From a checkpoint of a small transformer trained on Wikipedia: rotary positions.
MLP neurons of a small language model. Each row is named by its layer, matrix (up: input weights; down: output weights) and neuron, and shows model dimensions 0-191. Each number is 128 + 24 x the weight over its row's rms, rounded and kept within 0 to 255. Numbers have three digits each.
After each neuron's rows, "fires in" lists the words (lower case) most often at its 100 highest values on Wikipedia text that the model never trained on; "fires on" lists the tokens most often at its 100 highest values on Wikipedia text that the model never trained on. A number after a token or word is its count.

L7.up111:107149106148163149097087162120143161160145115140156152130083140111115151134142117125133121087118108147165166087131107166154138116131148095115122115111134117107139123114140116097152103123137106140150137160111139117169082153124154150165143136129158081119112121107133145136099149127108115156139134096089133176140099119147111087158121110123087095134126154101108135127111136141120122136127123104110203133155132157135145156201068110169157149138105117175091122109083111129131133152112084142112156146105135142126159135149121114170138133129078127154151086124117144141125175156091133133
L7.down111:093137122108106096128157149160174122124126119131084167159134099115134136198119139131086094113119158130103120117117129164140138146151114143098164138116129105128147110130159125127133168150138096152109126152124129135146126132148117117138139119121122106126105133092196128098147078111130144128139114141102182090121094128192115125116127126124141162171136106149131121145136106063094129124126117145164100102118119137099059168140189141102102144160097148150125105164137144134124109136106160149126108122110111114181135174108148151141138103157094080137146110128161107120132113151101116133
fires in: "was" 44, "is" 43, "were" 4
fires on: " is" 46, " was" 44, "ed" 5, " were" 4

L4.up518:101135117114107162111151145101150115122114113109132122145106125144113127167148140139118122148158109141147113133106133174156122119132086105109121160162116147142140146120123106132119087085131141135108105154114119127161097104142134127088194157149103122156141103109135115129148118142143149153111114090116095112132087115110080124098110093134148168142145197095127145152109144103109154115172105157113169140148083107140112131161133136161137137134194106152116136135093136120084140155169110139132117109061109146165121112138129136124111146123085124109128094133113184165101142172099091161
L4.down518:146118146112082171152146097127130131159113171180149120161123130125142102112141116116103135103181126118124137113132112152139136155124131097126157126094120081134144105156133087082102070081119172087087136136143104095175154140129134114140112120133183145170115109103134118132150124135142115094146106137115138137142128159147124127153176108106134162096114103122125084130155162136162154130165113163131127178148154149137105115134147112152116126106141117148135098102141144168104090139135081102171161126074117134111103111148149133123156142163169135138108111089121114140125119123170102143
fires in: "music" 51, "musical" 7, "museum" 5, "musician" 4
fires on: "us" 82, "ubl" 7, "over" 6

L4.up240:091142111109150106084142120118131129128126117110158123160100154156098135131103112161111128137166078121108147139178145141182136116130103081173078122158115126119139177131125120153098123098087142151147086186101124133193111134151129119084128130134119128123122111123131111150187114158140125129121123066083123104133110165115143103125129121164151113136128143129124144117099150165111129133125137137125123138144077100138114139135123148094083125118127152105137155122092098137109108129159086127125126129075128160143149127100150160150099159125138101144124131117120205151153113127167099144
L4.down240:126154172095092190178122125123109142100138127159165126135084104132094142121155185122131150151158093141143126214127093136179120120133166083120147107070163103110107119106125143082148116133135145113106143131107156145153176127152074126146090130111131126166144103129120153129152113138151150143145141097118133132134090149176152105134136140101153123112093087162089115132143120138120142126126153169113156122148142149108121113111106142122129133134157114095123123124122115094127093117120135135151154131069114108110158139163147149134149148131129118132116116082144113139100116110139126085
fires in: "music" 48, "musical" 7, "business" 7, "musician" 4, "bus" 4, "brazilian" 4
fires on: "us" 90, "ra" 8

L7.up621:116153153102125152128153145104134145128161121164138125134106145116146152103136127141147096128133130128199165090095092141151125145093114117127117178126120152145104160128139148123104134150135102115115113126158149151139101106157134101155189134159095125182145121123117095138139116123188184134163154136154108141181097118141139113113122149096081104186119140108102116100150138125106100108125085131106144103164127126144128164160110148145135137105080119147086164103100162120105110075158157106120141105125150106162106087137134117113111163118109127129124122152142118092087148137145119106
L7.down621:134133121123100118193119093145111051123151118098117142141152103066110134137144131137096148147153140103153141154128162138120149119167107154123176123139167107116132080151101162116149104116123142162128141142123123141082148166127122118182149115131135161112186133119114118136168111147127123118128122162123126101118130112158114128122085148114141128131150100078146159113085122109116112105141130136095138090149131125181133124131171050152094140111111119136135114133127134149117154160156091083154115112131151172107144146138142159153157148121157093143118155121086138119105149131136144102
fires in: "national" 25, "tour" 11, "tunnels" 5, "organization" 5, "tournament" 4
fires on: "un" 26, "ational" 25, "gan" 22, "our" 18

L9.up496:151097107121143112135173116111144113077101157123186080124101174125102142159123146118166106131161090108148077118128135128172111134154143118124077141123118128130151142094130139073106123114130094130151145162109154131165152131149147120169116152128104121101125133131143124170122087167140109128127116114113091145160126126143134122144101107147125129118172124131102125117104091114116127105123121110117154146159158106110127135137109149121147114117102109133086176164139101119155135103122076157166112121102168178161089108111111175136103131096090146163110142140166182139171135116130121140
L9.down496:080098122131147130110128127145100121143122098083074142089089147132132077136135136144118151129133150122133136160115138145150127109208120120141081116147126094164122161148161166122128146139101109120148110134118107092151142114131140167141137138126120163140137095119113150106104111118145138122136117092154146131156119124138159128128124158143149127116158140158164132166132109098116145189079119159142127135149106126152139082117069112149097117165131135141094128152126090139080110164136081116138170110119157092110119162099136115115103133119147127113109170092107090103175103132080102144
fires in: "life" 27, "like" 13, "wife" 12, "plan" 7, "bronze" 6
fires on: "if" 48, "ik" 17, "an" 12, "z" 10

L7.up94:138125181110118156063128141152125136146121109113145099169170167124156129135170130151113160159112134132133125131136106113117092142107097110128122106134112154155138153097146122140177137106134121105135103120112098120114134155148121135109145166118078144187143103175137108153125173144122159137102110121142111072157131091116107105184171147133147085115173139137087152122152157111129118140147124093136139133114160109125150124154133146075104120148117081118138105158131103128121164117137147105106116121095112137110131098179112102102094171136115130138103138137081158120134116179092135131
L7.down94:150102137088110142121106111149155155174153141095105124144100127187118108130139140108153165148098129180133164082138131138101135121117141096154133142161132154152110107100134139124127126106112133078146177171144147128106154100133130143152095109107100097114109123096097139132131147159193086092105141109139134134097178103110160120173144094127118092141132162115115104100105106121110129128146111143115135131131172097126085161099159173176105126156096132067133141167186123136086137120121120084146134150134122144130103126108153129108114138131098128126099120132129129133120149126147150154
fires in: "this" 23, "one" 13, "no" 11, "its" 7, "a" 7
fires on: "is" 27, "o" 15, "ight" 9, "ne" 8, "ts" 7, " a" 7

L4.up336:066170107121112099124142092091120123116090141141132093108120149148149131129120169137115106151124141143106114088169135130162135137123128075133134113172130138146156131098119171092094126092118129168154165165106120095161106173088122132137155130150136164124163116123143105141157110108104137113120110157140135126130100204136146130087134136159091105124096140120136124163155107157095118114116116162138154113178099098128152121137147138110146143146151136129149158149100086154096127142165119084113103087098147171128141109108117136094088147121126103122134139123147167126112102136181126112
L4.down336:111170114138088108119092116122133088104173110139096127110120093132100102149087142091116156104126160147086141103106132101135079135141113138124184071095147104155113135117119102123127124126133103128116092109127126168090135124120101195182078145125133122109151163124092153154162117133146064135128148148121136109127128148134108153130099124121091109116143108121100116104134141097123130160124167169116127126134152112102117105094125155102144137112098131135143138164129096143129072121133151138158082101128157133131131102161147115098134139131103140117104119122091143115157179076097137109
fires in: "in" 81, "on" 9, "into" 5
fires on: " in" 91, " on" 9

L4.up86:136120108144180148123157113115125115109123124111111147137110114150160168172121129162124085100170124096131128136122146125147113094108121116172091169151096138119135184125180128088117146097140141127125151151113099108155122165168123131099131106146132138133102115149133109123126107088116145101101097110051118139133146095100124149121111104154136138156118129119125101143163136115112149134161141133088124124122141089119159134140119143089066144123162113141139135144136129092156127114096140138127118118109100112087106133138143197114137141107070147079130106112142116157191150089162121154
L4.down86:116144128112112134149106178105137159108138110118177110143137131074134094134152088126128129103154097161100137095135149115138124097113123131110098127093113120128133160139071149108136187111112123145123092129134108129133141166110143116121129082097114114105140134166111151115116153159079109141106119132125122137150127162134104147094148103119121122100145147137161139087089123123166106123154161104142094151116124189081153085137170139149129141169151093121142115124111151149110125138128108144151107123165126172129061148137088122086149135138103098083132142130127115145095142127180177134
fires in: "both" 28, "described" 9, "combined" 8, "describing" 4, "combination" 4, "abbas" 4
fires on: "ot" 38, "ent" 16, "in" 15, "ed" 13, "b" 6, "ing" 5

L6.up352:146123149144145097108144153108153195154164086113131099156179140133127116094171174149125135104136108124108109115126112099110099194120164133116109112131123105134122143092170108112142140140123095109149137139152169128101102111121130120124132142140138133091128108110091141117170106145178102093107098124145066116115139132112109132129126097125128156156105119132108090137123082159135070160167103137093113120140136130154104166172132137128103136105104141108139124124070111099134153118157102111107132095131147153128107111152107143165145121126102154124180123117100163128144109125081121159
L6.down352:088122113142133102134122106132125084122108141126120135115095085157104177142119116075129132163087110139152102118111101106127138140163104163099168151158127116132129108137148090169159099138135149105132110146152078127158165087122148107147147110105084119139168116122139106134115116121138174136170124144127152102114141166133129121138122169114140076148145163127122176105150159095112101130101114131118129166103130127106144142142126198136098146158137183152148131179178146117130095130096187143124103131123147143171140134153124140132149109092142126145101107097124105108111153119131116152
fires in: "there" 31, "their" 8, "air" 8, "these" 8, "aircraft" 5
fires on: "ir" 42, "re" 34, "se" 8, "ction" 4, "fer" 4, "ree" 4

L4.up356:130123108126133102128201110095121137144104139097184141094146149127107105155107163172131136164171062131157162112177088157129155159105123116127096114128144173150136129135114149134091128130099090135143128134132157124112166130118140151156122103133115157113170145128107097130130094126102136090109070130080125127133108157104128149148177092132098099142148185110126110121137082157111100130124156107142155136138118145111111107139089145154077123164109145101120130122123099133123156130150111118126127090107121142145124141134084124182132168133139152109143139132091133138128116152089136123
L4.down356:141117136114147123096132070141152099126116174126147147127154142161145116150141157111138094152090097133100093097099138178136134177152097139117144179127127147117109140130093118129100097110105125129175082162150137153141085113147084118139142162148119144129130121119102113121110138110120091117123123097095162081131141171106127118107107120125132115133121135120134172095160146119083134120164098126126160179160143109123129144120150153172112135137128124094125088114138094091064171126100133113086111129128114139142118119155125151136122093144118132081140146168150123107114149090190114125
fires in: "his" 21, "hard" 10, "he" 9, "her" 6, "whose" 6, "hollywood" 5
fires on: "is" 27, "e" 16, "ard" 15, "ol" 10, "er" 9, "on" 8

L4.up591:123119121099134150141160113087131167124092169113132090129115101153135158099113152137120154151161109132131179135182174115140158139104130099172142131177093125136138134140127108160119125151102138162153129138110120092143100110139124172160181140121100140188127121116119108138127137145087172122124136131119088149182076141129147131135122126181133140137115134122069115120097148112090151145151086159126123169157140126136097137130107164122121144118124153154092122095118147108077122125140125116104139098105129129085132116125121095129108115066139113102160142172123116118157130102124096142
L4.down591:105124097114136118114101169129104078161125153116150124152146109154159116128193106147134141152127150147081122109126116123129125180136122157085118132166091122101134111107142132138115142118149151155125095164129101163113083121099137113109121131089156150092122131138114105091090152156090122126096155089171098101114122126138114127112155099153093153117103144154157166135137114063136129131148133105169127119136154105161137146117103113131110158126144143109155172135146129119171073102137123124141076134140130170144061096110134143101117139132138154134110101144161127174140135117146099143
fires in: "more" 35, "most" 24, "some" 17, "many" 11, "mostly" 5, "same" 4
fires on: "ore" 35, "ost" 33, "ome" 17, "any" 11, "ame" 4

L6.up445:075143136099135128116097099122157114155073144099143118132117138157090134100135160127120143143101095137094127135114147115131130132127149117117108144167097104139158160117170110147120150149155150136161130166127134124162087134162158144136134138150110135113123098156124141122144146161146143121078112033115100148169114152123124137142113142176138167108122118114081115106109118121114153097174125139148137152138127128129118143134134111142135165110149088164158170083143177127133118105160122152105113140091144125105085092113139096117095175113116104131160151164088145155140116142101098154
L6.down445:143093132094110139121090091118149103101130131146134097102163097137121133104179135123104141142120141187107104121142131112085122137132117168101135155087128159086117119140155109184089109063127124155159109104142128137125096122155075112126113085126138137160124182127114138109110124138152170124169136137138118089140180082140161135148162116113113125108125142123125157139104120134109156086178134117122075139159141130150115168129093178082110134116137127118138122155105134117178150113107147119148115108118149159085143120112113095124111091111144104150109132145102147152142106145130122118
fires in: "some" 17, "most" 13, "many" 12, "more" 11
fires on: "ost" 31, "ome" 17, "any" 12, "ore" 11, "o" 6, "wo" 5

L7.up505:145126152134121118148131167086158108140110109151142126104117126130111115105127152105118131138123057124102166070139118131156125107101134152113118095104138169126134116128105129091095117173072169132138113144112153155154133108156113169088161127160099113130115148079098138162098138110116118111122085099160117117133172110091121117145116141150133160126110157088121142125124120156081125118170134106083104138198147107139141165126106144150119137107096118129104143119116153158143111152170134142117131115121109174140136086112116144121150164093123102161109161131179181132130156124134127126
L7.down505:153167123148128139177126144097148126134102145131181129139168078134159145159134162094129124157111148122114134153146132134131168121107162142144138147119122116137110142123130139110133087139104135143121121139127157108142196111099148127147130143094133108151116135128100126177134127107148118140160106102116141099122118142089127108166144176134155117105080135073170144177143099093157167154156139132122092147129118121112146150099101113130135160151167098087136152130145161127131076157149123116128114142155102110158146081159121127154128165116188076137136109094132118111169160110142148100
fires in: "club" 28, "class" 9, "close" 8, "classic" 7, "clinical" 4
fires on: " cl" 60, " Cl" 26, "cl" 7, "l" 7

L7.up164:071160105124144137133158118105156120138098164130148154124137122123113094130142139175114148124143130147161102159129140139151153140115119063136109142165146137159174135090147133132122131121076135162134100159147117121163127117133068138135138142161152130151138115131135057100089153150117141109118098100139130114125085141137112104144106114166136119140161164118075120127166133090107152149138146116110114105133152148180076131144116128101116141095142133102157150132119129135089126151149110156133112157083145139154156150102094119110152162054157120154109108149103157136163132118144121133
L7.down164:114128134146100132104136130123130151120116117133141102130104133086156132134150129109116129115132105127141096128151119123142133075124116153108154129122118118117146089140116106148141112136076133089153135154152121111129131123132097091122132122111157118147178092099122167095076124124178140113163175136129115106139134122131161121072140111123078111076124100141089140110142126103091112167137128123077159138166107084166147171178094093107103114127102188133116126099098143118134098109123070117156143133116116126118176126143183144141145161149086107130103149138102125107149097131118090092
fires in: "music" 46, "most" 11, "musical" 7, "mostly" 5, "musician" 4, "census" 4
fires on: "us" 79, "ost" 18

L8.up748:110149103079113156125132153112157167160141148119163134137097132112136132153098157124160181132190155154124108124143141142105111087165113104092101105123102157145147114103136189086122157119142129154115141169150165156156157157142150182157129110158108088133107137124156120143104129134134131137093121103133119111130132146086108086159147105109132144128150164149090145123104129131130128162138122128156180141152104109140101103146113155165130133109148101104133109134163110135150138147126123130141078116071149132123117122159152106125150099130137139168158106127105169112132145157111128196
L8.down748:138096120154125124175152137124161131128113132082157087128106157139136124120142103121135128139127123075088133140119127175187129102144111158108138163111134099116111198165142138130128139092091107130178137177085110103136129173121134100134156119141113124092145132167068165141138112152135113110124181133078070114141151133137156129125147136129121136077141127147124118112115099161120092155111108107097112151132140131138134099123120125150131087143086098150111136146139107098098145139140083118145157152122130087130150111115110114157096093118128131129107141134128149130179127087120174129
fires in: "life" 27, "wife" 12, "scene" 6, "library" 5, "living" 4
fires on: "if" 49, "iv" 11, "ib" 9, "en" 9, "or" 4

L4.up421:118100146132170142116140113147144135127114157087122068127125163114159131101116159117070124151120114123154107074087118144140145178129088119162131121132121156097151127099149122127125143110109137120161141118095132104096106142152100138191154128151111104166143136156080121140133112090159143107138094133091109135149164155105189122168142146143112119150097116087139130132132113104120141090138114102119194142130152120153126158167073172150133152104123127138069100146178143101131132129135131127118114109145140143132129128185141106156124135131119159122147133101147143122132144103131090103
L4.down421:124160123116138121099089100160136111131103144134142113135096106115137129132078151057120095172103122134150104132130092108153130117159113119106197122129112133132121114136114093118088160108117121154134091112118148155153127142092113117092110093136139125142140157153156129093130121112154101105131107193092161111100162159093149167126126115118099139155123112099133110121137121140066100106156127144146127144106114155137142148101129159159109155128160160155142125129111099147123144179132176108098139153123162121167144157192167110115136131143086142130155109117161096139159132135161143126
fires in: "s" 94, "their" 6
fires on: "'s" 94, " their" 6

L7.up401:126132127136118137116158123149110142157121122158132092153146158102100102145116139157162114157194110108088154137119122126119106128100123105131092161145148104171166143096143122107098145111118133121150119124136170054109128161131130129147142141134138084177163120130118092092114141153120139127109113115158108145137121107129163158141156139126128099150159123150119089150100131140134122114129145132109147163186146113156074151130144103126146149105142181186128124093170148074120131136125128103133136139129191136104155151112086091127187142112115149124155102130113145112121117101082104136
L7.down401:093092129166121155110134137121151131096127117110178118161101139105143171184111120118131143107144145188176154125096118135126117166150119117154120112125082092149150147137135109118106150132097142119109184155147140150129167106143150115155086143126134137108102098164141130105118116151104173149176127129127160150116077143106129103169123112155147100150131188146140118120128161108140111160176081106099137114110081114120101110151096118136090112165160141106128113127091146113101100137122148146149138136104113113140130109130104135151143135154156170139152142171150099143118151104091129124
fires in: "music" 51, "said" 11, "musician" 4, "suzuki" 4
fires on: "ic" 61, "id" 12, "u" 10, "c" 6

L6.up95:110126125078120100167146129074085124117105132104127126141098163086092103135121151112162108159157091158171113108152112138126101148128088121151123140142115118108126133098149131146100139128142136131125129149142140141146175135108098128107099133152085115127132162125153123132128097108127171160128131171104062116167144141121113113119106104145121099151160146106134136101111116117100142111129088112112174133163105134166114107139097182146140117091140143082074093139138181135159153123101105156132128145119147181190106127153154120115136151126125127186110139125115133108131149126097109151
L6.down95:126115130100113133146121134143138135126127117120103123130095144138119132180168098093146149149166157139108124117103107196124096133114114129136164115126126140104139128105142125070102123125123102109129122139115132132152102154118138122111155106179121169130121077145108101138163125128130150101098142129117104133147097138147158098131137142149129122118161100093139118113118099147091094151132120158149100083114155146118098101111148155100097106167165154101090170103104096153102123157076077142142129092101153096098126137123105092135126142104140193130178127125174108131184118110112145169
fires in: "life" 27, "wife" 11, "love" 8, "executive" 4, "emanuel" 4
fires on: "if" 47, "x" 23, "ov" 11, "n" 5, "man" 4

L6.up2:069126141139119118067110147119128110113101184155137124121178117150121162132130161112132141142125141123095095120113118122111139142119135135117133168127119148178179151113162147105063126139113107157167125111131110131163081144133134161118155123115107100160160094111154148159114160150122168130144126127147134111161114119114186057138148145141147184176118157134129135100111191110133086144112080127096149133164092111134156134131105127168137142145135136145153162090133155110154145103126110116127123120113126120142130100141145105146139157130105133117143083154143149131110161120120122111
L6.down2:145096104131091097171110118100089132141148111095103087141090087087128173110132114135120153098121149146124140154108175119141097128091110150131158102131125086158134131113132137143145127121140157130108130075148195147098148156131137128118106114130147154104149155100143112124110105146114131110139148174138136134114092136125131131081114138176129078105152108131169127138091126140118160096117098156108097147142149119092123160101147131097113154118064081145109070131128143132172161152148135130155154119110107135151117154140173096126141163129126125197127125126117128111133126128113149111
fires in: "tour" 18, "position" 13, "tournament" 9, "private" 6, "statistics" 5, "politician" 5
fires on: "our" 39, "ic" 19, "ition" 16, "ics" 10, "ate" 7

L7.up446:111166160119175155102142085120127132150100153152113136143139139170107178118105122151140079138173131097113158162158150110123131149111152061148121119125089147147133122130108144122145136106136119146106141166129178099142141134101156144119168143136095105151123112113149141107125130123125119106132152120142126137110103111133102128151153125150142140130105159095126165143088085162097094150161100151129127141193146151174114119148140119093119145149127127145154144143156143130133114119173163121112122136133148160105165139110131097146176155110131176120147113124125184109120188113082135178
L7.down446:150115106152120140136122094146088112141143124122130124112131144159195099124129095091122142114127137118128125180078087124165123131122104142148142156141122118127151149102134107175101164131116111118137169134149138173145191111091072086141074171151148145135172155116115130106163112139120130131172138154154130102179160128153159112136151141100117094168148072130143141111166151142126091132117097112150142109158139092132128123169144108131114122118107132106152108157131146177142146140117114119137100147103142110113119123147166156116115145142080110096126134104136107152102176133118142120
fires in: "music" 46, "born" 10, "until" 8, "musician" 4
fires on: "ic" 55, "orn" 12, "t" 11, "en" 8

L9.up286:124167148113122143076118139109124124099144134105106136135132127181153152108151152146116146121129117091124095142170129190154164117141082129151080126124127117138136110109140122145128125154142159163153142136161135140138126116123141142129130141143123115147164082128075102180107125126101142104138145046129095089167138161134086160121128162156116143133127159186125101111097125116140101118127167147096171079124112102155121158147088140159123122131130108096142145113138159138156134118134104124126097108150094166122125116098084137102173121120126113102175117134151164142137138134106106160
L9.down286:086115147116137141153083118132125154141135148126171087111097102108112196120109134154178073145155084139111189097137135157183122117127126119130107124117078136148159149154137129138128122113158110088150132137131168128112137120115114157124084118127116135107124102120140120166112136134080125136099135119121078121134151158142140141095128154133123162106127158171134160083158086132126146111117137151095149137163127150121110159180120116137107103146150125124135111164146102110137123167114107133110140165137156091104104156096131125150168099139126142116169119126091097168098110112139082127
fires in: "album" 22, "film" 17, "art" 6, "albums" 4, "born" 4
fires on: " al" 26, " f" 20, " ar" 13, " b" 7, "b" 4

L6.up398:119140125155137102126117171083173137151115147109137129146114120111070114093113150149126135131133160145143121113120100169101144110154116140133121152115116109118128148125129178102155141127104099127093130142135162103128124118143102148108141175193082141131133153126103105158135130090130125126136082122095087133174144147086133108176092140130079126175122170102066146127122151114119115148102109135114128131136109108126092112166096145126124117138080144184129131159092125158134157135172120119138081116108127136166102122144070142124153152111116163125132148167115132144096144166121136106
L6.down398:139117140153139141123101112121141126094085144126108153128142108144116126101128180100174127139095149089135088095111103133116110113133105112090133146145174067158113150138132153090185097087135130107158138134138121097094121079161162151161116168096101108102128120120144178114134102135101079115105115122082143078122134090115123118129149141147142160094123132096144126145157120128151143096137105137134099141106115133110117162099117124088076117122144110099122147116130149121137110135136146124152136119155159149086138164139152132155167173140166149158148120137119139127163116153088133079
fires in: "season" 20, "club" 15, "it" 13, "close" 4, "the" 4
fires on: " cl" 32, " se" 26, " st" 17, " it" 13, " the" 4

L4.up194:083123097177166141119143126133138134099111130136146116130102157098161145111127118136110115144139160128141178095104131137167144165124138100142118121167146115112165100152148125106109136148084105088168123109071139107131081156137081159136159136149130161166115130124094157129158106104121141131135134140073144146134132114148166144132128084156101130150097122100121157140113148104114138132119128135167150173120145159212126151132063144137151155150173144127108105116149132127114147128184122118100125106148108121139144130115148095165132128144101133113126098131084125186121148122134119123
L4.down194:103149075123137103112101133158169167119152143121109130142115111122136103139112118129085103112134126154105149132146155134144149084112076124087128111127115069143127126117123130085143140152097126156112081109158116147142171127136127110111101100131148143119085093100173104140150103152140140164161127149071205126125124139155135113121082107136105168139139073151157110110114128141093093112118142110160131125152101123132118160113127129121099111153141127121124115143099119166143131109100107123138082146112125119197107177135169134145153123151082088108119105157111119120143123153142128147
fires in: "were" 42, "is" 23, "are" 17, "was" 8, "areas" 5
fires on: " were" 42, " is" 25, " are" 25, " was" 8

L6.up755:094082115149129157161127134119112148150115120141134133112133134118104142181162168142125152161147161111146135132123109133115179134128158090167125143151118120127142161127160177160146144160141111164167131133128134111142142132142109123172132087136127145132128137126144130128148123137173171087141109155123101127124154111146180148119099084145100116154168128138116135113134104116114107157115130090130120110114108160159103115178117141142111125137089148129086134165144158073114146086136111203089104099110135138102163136170130110142111141136121130129164178123137195159097115138106136106
L6.down755:091114089121168118123144138093127154094148138146124110153151134094160143154121117100117116126126125159138128083154140149137111119124114148149111110133127134109142101102137118107126163202140126094122113106141141123187149166181061133116123165130164081115105125126142137097129133164133148180144125143135165121144119159162101131141152104155105137123118117144133090116126164178121142130119201106193150103115137105133102125133138153119147114131157207119100134114121114115094140147106108108136111094127110122119125155124081081133140118147133148125077123142122098125152130149118110150
fires in: "be" 38, "being" 12, "too" 9, "having" 5, "together" 4, "also" 4
fires on: " be" 41, "ing" 20, "o" 9, "et" 6, "hen" 4, " also" 4

L6.up253:082073132101116080157165153122122115140114105139139100147108177147113128148110145133116131139097101132163106124134126132110135168152122106165145149157107166144142145093149154129145115133160122124103117131133141127142132161120116164123183143171059086143080132148127120168090144108174132145117097144094104146156166150115105169139122146155076108138183121110102111108185174127104139122130130122159135159102132154172110146132103124127111105149139148122166113140119122096100146161153140150102124108126147144125128143113166109126110151122092098163097126145113148113104132154150097122
L6.down253:125163133091155111114092090151162128124111167152122162135148122123150113114144100087094115166137115147102107130153106104159123131085138142112153154107116129104110130165098072116121133119149087106105138130132096108186094113135122114112108108145127121143112154080121152125122107091114137146130109122159124109125132140154109103101148129081099133175063121145149089071122117120121139099125136135151089140121117126127135104172153179096111124135132174147109112135114117153139120112134116119096171115165153118137138224124134138154124092138113142112187121117110150119151140132149109136
fires in: "the" 42, "each" 14, "s" 12, "game" 9, "east" 8
fires on: " the" 42, "ach" 14, "'s" 12, "ame" 9, "ast" 9, "^" 4

L4.up583:082141145106100135093166108112151152140102154143145106160098130115124172104136185108118104165121136135126152084173166116179128144123149079143105131135115147177149125114135128142104124166090099130169148113130134136139073152134138142114150133113110150141117171130096121131144133126121174134131119098117074103153074127100125166161167109167155138166116138176119124125111142166120133130129102146143148146150143145121080112085144121117139140129125148133116140090092124131077116115132119113095130090101102144131155128091126111150141174091149103133143144139103137086120120152155089120
L4.down583:146113157089166157153071107128145147167131154140132101136121141161080083121144130127133134182134162117117087113115099119125096139160116175095121135144125134115119103080139140127106151141123112137152125158149100155151141131099132069125144062112097144135170140146111156111118106131146122146159138091113127118153158108136131144115151115133090131099108081131110146112143119107150151136164172178183135132125157156112123137101138132129117166135146115161130156108166123072141129073125100122121124120104162165103070146111123111111131122134130125154126144151129146173167148112128146149
fires in: "some" 17, "small" 15, "many" 12, "six" 11, "known" 8
fires on: "all" 22, "ome" 17, "ix" 16, "any" 15, "old" 9

L4.up343:095150132112152132107144116119093091156106137118154125126131131145128119172101160168103123169118119124115122102160096169132115143104138133152119132142143160135139153138139116081147138136128096132133168130128144143154141142131106142110102149150112121119117166111075105132131134142114153118079093100122072127145143164118120108188191120127145090119149125125092112131104106129069071146162146084173123136115132123120155123149135164142100128138163127106146102106129092162125170110174123109134119115126119118096119123143100111125128178147083164125151154127093170125063123159115162141
L4.down343:073101131106170153108091133143102077132129162110115095117167113159133084153145119119135126174070114160111130115119159156097114133163119096138160128184121085106130125144155068169126131122133151153162129110117161130125100097148101137162139135130097116123167128145149094135139160155137094134158129131070129108133130144133181122121123122121123121121122141109152147084162148102105132106148086148122152146109121121108116155138119137140088129168133139115152132145158127110114103134148142151133109148092172109146114152120096164089099132135127157117120059146151128098145151088118142117
fires in: "this" 24, "his" 21, "its" 7, "her" 6, "hindi" 4, "hispanic" 4
fires on: "is" 53, "er" 17, "ind" 15, "ts" 7

L8.up351:128099119136132160123116133132151159128132145119152121153117150128103150133123122112127145140145171178167129101152112153107134137149143126140109127193118124099148123098096160120170137148102095152120103135115116100176105210128116140139154110135144126157121144150149145141138094148179134161145125149113136169162124152127115123186100130151118106178165138104084149101110126082106126118082130126148160116124122123145148132158081162154159079145129146203113150123133098086132115145135117134140096122119122170090143141084115137131112155110083127168113125135133151097112147120121143128
L8.down351:128131097121109118115130072133105148152123111111097107171170162137117158144127120102129103091130138108108099137149136172107126135121128169110117119139134141073174081122109110148131120116151132129113105111167126146180137125126095077117098121102134075151154127140123103116161115118162140121137123098139129127086103107178083139092115097132103119126110108133139145157139136143094129067130128135162117130122111160134120167147153101103115129148140115107099105084143136083142110127137128116122135134137102132143162046110106134126191112140154129136153076122103131132160112168157102090
fires in: "was" 21, "had" 15, "is" 15, "be" 15, "were" 10, "have" 10
fires on: " was" 21, " is" 16, " had" 15, " be" 15, " were" 10, " have" 10

L6.up27:119126146146118142125100111109168126122117131132093143130166165138123113152094172142127113134122097074151163102115107105107128189131171086134139092188096136091135133127132128134107185156104092094161127141061125109115114152118121132122133115144170112146138157105092108091154102098122128110132125077111124127098149091128139131168140148153137156137112138147134113089118144166100105118108160113083111114120143127140138140153115133132134187110144139170154126121124183090093157135122149105068127141146146124105140140124121128173122144124163128123115089102123150159135113144093141130
L6.down27:157128157119071148137137137114129082134130120117116128074115109167104178130134110077129139161135113126131099146139142111111148136193158157116146127150114114166101182128138151128145161113169130155100096129153154148117163146076137151109134117116064152107123129154164101174129097131170139102128147122137117106140148121115104109086130126126104141148146165127137187130130091095170097130115135165113106179143123149156136116139143109144090106133141119113100133135169115134133141141147128088171154128093141142152100074096137105115106102120120139131141123110128157110144105157163126126
fires in: "and" 79
fires on: " and" 79, "re" 6